Weights of a small GPT-style language model, trained from scratch on English Wikipedia: a variant of Adam for these matrices.
MLP neurons of a small language model. Each row is named by its layer, matrix (up: input weights; down: output weights) and neuron, and shows model dimensions 96-223. Each number is 128 + 32 x the weight over its row's rms, rounded and kept within 0 to 255. Numbers have three digits each.
After each neuron's rows, "fires on" lists the tokens most often at its 100 highest values on Wikipedia text that the model never trained on; "raises" lists the tokens whose logits its output raises most directly, leaving later layers aside.

L3.up653:137130129109101130099152165157164096105084092144085152132117114085160113131108090224140147134213149140119124083165146156112066124052149108108103169178134143109122071106110149148154137071136113161104173121102165124078109032099117116089105084094150093135101087184143151060137118066133127153139148111169172121112142085173156148130119096137164115140079115123051143160189067085138171125136
L3.down653:074096161102115120107118111155078109186080154088137148109162105141121079181134166142090086154123147082141149115130085134092126096115170095116125121078099150099151173124168117109158152121101053145154142117146139180123143067114191081151129125101134162139143083183141114216197104158168097137116127157124081174140125172088092084142122167124079130144142108109110087107131137164086089106179
fires on: "er", "s", "ley", "ir", "z"
raises: "al", "ine", "ial", "ally", "ting"

L9.up437:158175139098127207130144138098133147116175168135107119129151116100113130112111139106188067137092118165099133141171133080124102135148113103186103184175095073155156138131094127105181137176090127122106097220118105089129122132134153137127086127133163198092105150164168088095151132087099125098068167148069137141148117134218137128142112128118139139169089175138152171081156155068149143109125
L9.down437:069138135067102181106176118088104128190170045105171138097143144111101082174120159130135155100157111104136127169141115156117152112180170160173159088100180149078056168073134125125122140140085164155141092206102155154133167117146110179148076120154104072151100067134091125112114182143177169134116114098169171165141115139182107158106073154119121147131132111195084120128140152179167140142086
fires on: " M", " V", " P", " T", " G", " B"
raises: "ign", "ched", "run", "land", "sburg"

L3.up1034:137154077102141099099151094158174104118120157168099164092149153138148084154105155134109113098126166148098129091116143219145106160065125153113072141191144135130151116175093100114153116140152126157107147148154118154113162100124163125105131059149159139100192106115114176123060112145182168174168160105168107168116140116140099093071127087174160160137087162144151140070181205182089114199125
L3.down1034:174061089107130129151151174131162158099148101157165107181146130126114116160088161115124184147093133161170072133146123099107139123096172139127111089160169134188158077184105151081145115125129085161107111103113134088155128148186141161138142090112147116109076049154127173100061111134154154133160138166132112111101159157086110134102141155084123069062150158155128145109075089087162178115121
fires on: "s", "rac", "h", "il"
raises: "a", "s", "stead", "as", "si"

L4.up948:141148115147203192158167153140172105135173136119110126141097192107138140122104124126111162106119110108139119093150114153173097140137159150106181159098066071128079137165137175141162091126100176124168109100171141113113094106084129138119124123147084094152149103135178120072166127133120118121141157137123069158134178138100155128156160141132174134125144138159102105108226152063181129156143
L4.down948:135179078115104100150141104109136201109147154131147157162184099099161081167140157194082159108189094095129101184146110138151105089148037130142141122132116165117103144168171060138160148124121165071137131075130088127157138125137100101152123118135165151130136138173146219122144126039161142056147177155159150120067075119190125128171110131139166156133137150114156141150132114142171154115127
fires on: " May", " April", "s", " August", " October", "th"
raises: "ers", "ery", "ew", "us", "ning"

L10.up1218:190118135147137076129102135152131112148148112116217118072097105118174100108071108127172104136085115165129141120143120150165159085134056100101160122090119087141107117120148085145147149097125107142146224188180137136138150147134155145084128084143136167099152150121128098132132107066084152140139099172164151109164115087158024153124126117115139117141148127182100105166145095085110163182110
L10.down1218:129123130137139163149145155147170092076140142143121157068128109120103139112085134154187124137062135126111093121148120149108138187088168101153078064103077154101133112166161156101138098109215125154123125134100151103103093133184168138130092156145108181158186098161097097116138097154109085104103113165124155103129091088127117171139079174159074142143121170148123141167114156086119210171097
fires on: " |", ",", " Japanese"
raises: " actress", " actor", " footballer", " politician", " rapper"

L4.up501:145108119157183152135113106152097102141089138133136183145170116120147158127146136146119120095157119137137092098087105187073109219051111118055132165148150126092157141121131091147132114104185051168088162215161168101177139114127106073134136099139196173143118125054113146142143177157108130115091118182110077131163172149162194128161123143148166126144131127096107128100146099157106140121143
L4.down501:176102136103090151114103137149122153131162117112126134151137130070189124126077156137101148160130067140105164155132113105142130134185129102104103140140190101151063104162158177104125126118112175159151188082166107109121057172129117159104121175118122125127126162176103053151113147144145145093162090105160159092137129070139119117105170157144145126145157130144126146087175113141184150135190
fires on: " a", " and", " years"
raises: "like", "bound", "liter", "e", "ness"

L10.up798:129114116083124199095139120125106080172110115085118121140149180153148157098084144159101166086061151145085138097147155085106112127154132090167167132173134159171134106175130092090194182127129142148143133133125140085117123185124144147130060041137138165097121134194169121106142092103150175186163137109127138205141115147161128138112156116132198150198128154152145120171177162102182153118096
L10.down798:142060143092153099137168136107159127125118119112129122198068117081137134159134116056135142150101166167119144153112182071096121058173093150111116088198149176132161137146106136149058125083081117110118139090144118098128093102140110157111113056187170109151174130189167093136129113090119116131129099146149127127120119121105087118163139160185159146130131166139116119102138148118129187140127
fires on: " B", " K", " P", "K", " M", " G"
raises: "ies", "let", "ound", "rog", "f"

L9.up776:160099086104152106105168131122147146109116105108075111118072151075137089143160100107111152032093151113144165117085121158120119151105103099188121123171116124142190155183088118130161092140092102193161087151197078156158108081125128106068142193062122114095156107159119075119142141094174195132145131116153149171163119052176100096141143128107118182120119119149117108122153178153096133136139
L9.down776:158132114150141112208064176141171132111120098119122167122112070132136128157133150123166133167129166096124144124130113101143135154083155088090145117156105122107174125146148146114116147071086126155093143128088149149104110119170134095158100084141089134143180107167116140142134108209145122055081154143133109111177073067161095133137177118091121087058135100124113173110149143066192213141116
fires on: " is", "\n"
raises: "let", " now", " covers", " currently", " where"

L2.up456:133125141134107101165163145125127143119092150107137126084136120147141148137071109130134138104110155090142144161120143107134116101073181107110066133155089107155134134094080176134117129150145144121131088144141142106129154175135103147134148187167159084107112142067152144155158148066134137094079080092104093143163074094124133124166108069117162086135092137112176104157167109101186132125135
L2.down456:071086128109061093181105126109133143141168165157153173063177140144109092121077085188124122130090184155108107148150122098078177129109194102064129130103127154134140082117121098165093158100114118125113095091188172157100141109107110119145147097124065156120135121140168090159090122136116105132112149100158138060067116155118126143125162053130118163103127116169141096122110072132114104101130
fires on: "\n", "-", "==="
raises: "ties", "\").", "tour", "shire", "tor"

L10.up580:130161112171132126052129056114139107128157063154143107128094103143121156082093158162129079107110167195171056142157122169181150097068125127177146138187140158149091085166068137140106102114135174156188163109157148112188147148151083111069038125075108144114146150129121150065187112144102163205155094167149186106109110128097119102083096099142138121101134108134092147133148103131146119153157
L10.down580:175115058178115163128125099135172125116110131138083064134163129119127094107116140129134150137131095124135133111177115160127143031102119170128134034133154132116119126139140134124106092175089128096158073075145189127058146134118189139091127113111117112131115141136108132102156147109163140115123100096112094199127116095140155123121091184143104110108159112051149120095122141119130165107122
fires on: " |", " (", "|"
raises: "born", "b", "c", "fl", "until"

L9.up1029:189149150170045165128203095097119143191085173110154096093115152084137204116101142134111113069141092138126078152159177109100148181142128114147110152082114149085152075120124077161096142150093109130164153162088080126126112122103089097101194139116149115098129100096125166123085055072089100155120135142071085119201132133173097135108138144120116145194135120196158080135169094108125118105113
L9.down1029:147074109135121084102094070109126144156116117166144105158168103069171163140126092130179120171090080129095116169178112163163187182146165092129096135157090151134201122135129123092101125091155094143147175090105084189149132118097100093145116175173114128105135130095138136104121116104146147133066151158106103058113091142140086141142190178038177107122078053139113177141154129104151125124097
fires on: " |", "---|---|---|---|"
raises: "\n", "ography", " greatest", " Total", " Official"

L2.up1177:126140050117089101138197153130081106118172150064081075181066141202128158123113180155156178134181129124124141132112065094105140112101136117108129171114110101094132140087112103123143145085080146112077108129148113134118085114119141169149168087122120126160163103165149122096153183147091175123132122089156133149103093131182108131079142157085139127124167108174144125114133123171107156149162
L2.down1177:165155141159188077115122134145096118116077081088145127158083078088142137133145141154132172161153125137138138111139113169119108137101141127167045126064160119145151113119100255159137150117140127147158150111128172097122078146132087129166108132068114138105119150203157137089130038097105103150154136165130126075169176133124133133109144157144156106122112139108093135124143132127086090137087
fires on: "en", "inch", "\"", "ell", "ken", "d"
raises: "ence", "ency", "nine", "bling", "ging"

L9.up1016:158136054153143141110142096094184106173060065093134098098162103116181079140062094116111136166113165120096130161098075165135120134081179147123137119149102108091186132182115163109131110136104110152138148167127107102103184124094175144122100132056159132073153126099141116178180096122131082095103122131142043077204129140169129193140158120149117160190135140122142060108194071124174116119183
L9.down1016:171159075120046099137122163143136163140109167167155145131154164187146151173139146118152153132081135063126145164119128123178118000140190109153170175103170162109112064073150179095131117065118148129086143114179127151145077119119094119100173134092155101142150105106169114120124109145153146133142145153080091102103112127109084137156133150149141165118126095096112127140136107095157156148200
fires on: " \"", " un", "-", " ", "s"
raises: "ations", "ward", "ins", "mes", "ates"

L9.up804:186158080112167133139174137175162185162158114188086133105096134091142169101128118144102114091037108108061176150109141113126142120089144133127162069114106121073135117150128132129119136125145120112122165153091144103148130106122124081150105100103129194177140160119159145178174109127141119205110118089168146154084108119162091110135043069169161142135158123165104128097104102150168148121091
L9.down804:120153105148110189141069094169142138075131165088159145127099100094083123178100123154139147127190119126096098079104112101118175089142176133112159120113108111144178133106147229135157099153093105148147151081174162114070158116129230130141127128141115193161077133126127149153172100136156130096080169106190118144132112146186181116101131127060109107128128065170112159132141126162104125116125
fires on: ",", ".", ":"
raises: "$", " for", "for", " For", "post"

L9.up51:156121149105146146104143095175132096079131067091069132106175166096115132109119100066051136120134115141151150171083126077125119148080236145090098089145112048133142081109120176144137132143131148144132150108100171134094121166138178110137132081070198194157182170164140151156149128170110113145159160099171152164132126092103147108137119109126133193149074122133099140129110134169161125131128
L9.down51:099171134121139127114141186098075145144075185073111120111186116124122106178110078064116111166140121138173154146103169154039108154152210064094131172133130124100058112105128155126128129120083073160112102109133164162166103176113164141127117132158134089115114077170130132133139138169142125065185154200134165074148158171116199125157177142139143111157112068109118203118180116075127116132141
fires on: "\n", " in", " of", "n", " at"
raises: " the", " it", " its", " them", "ky"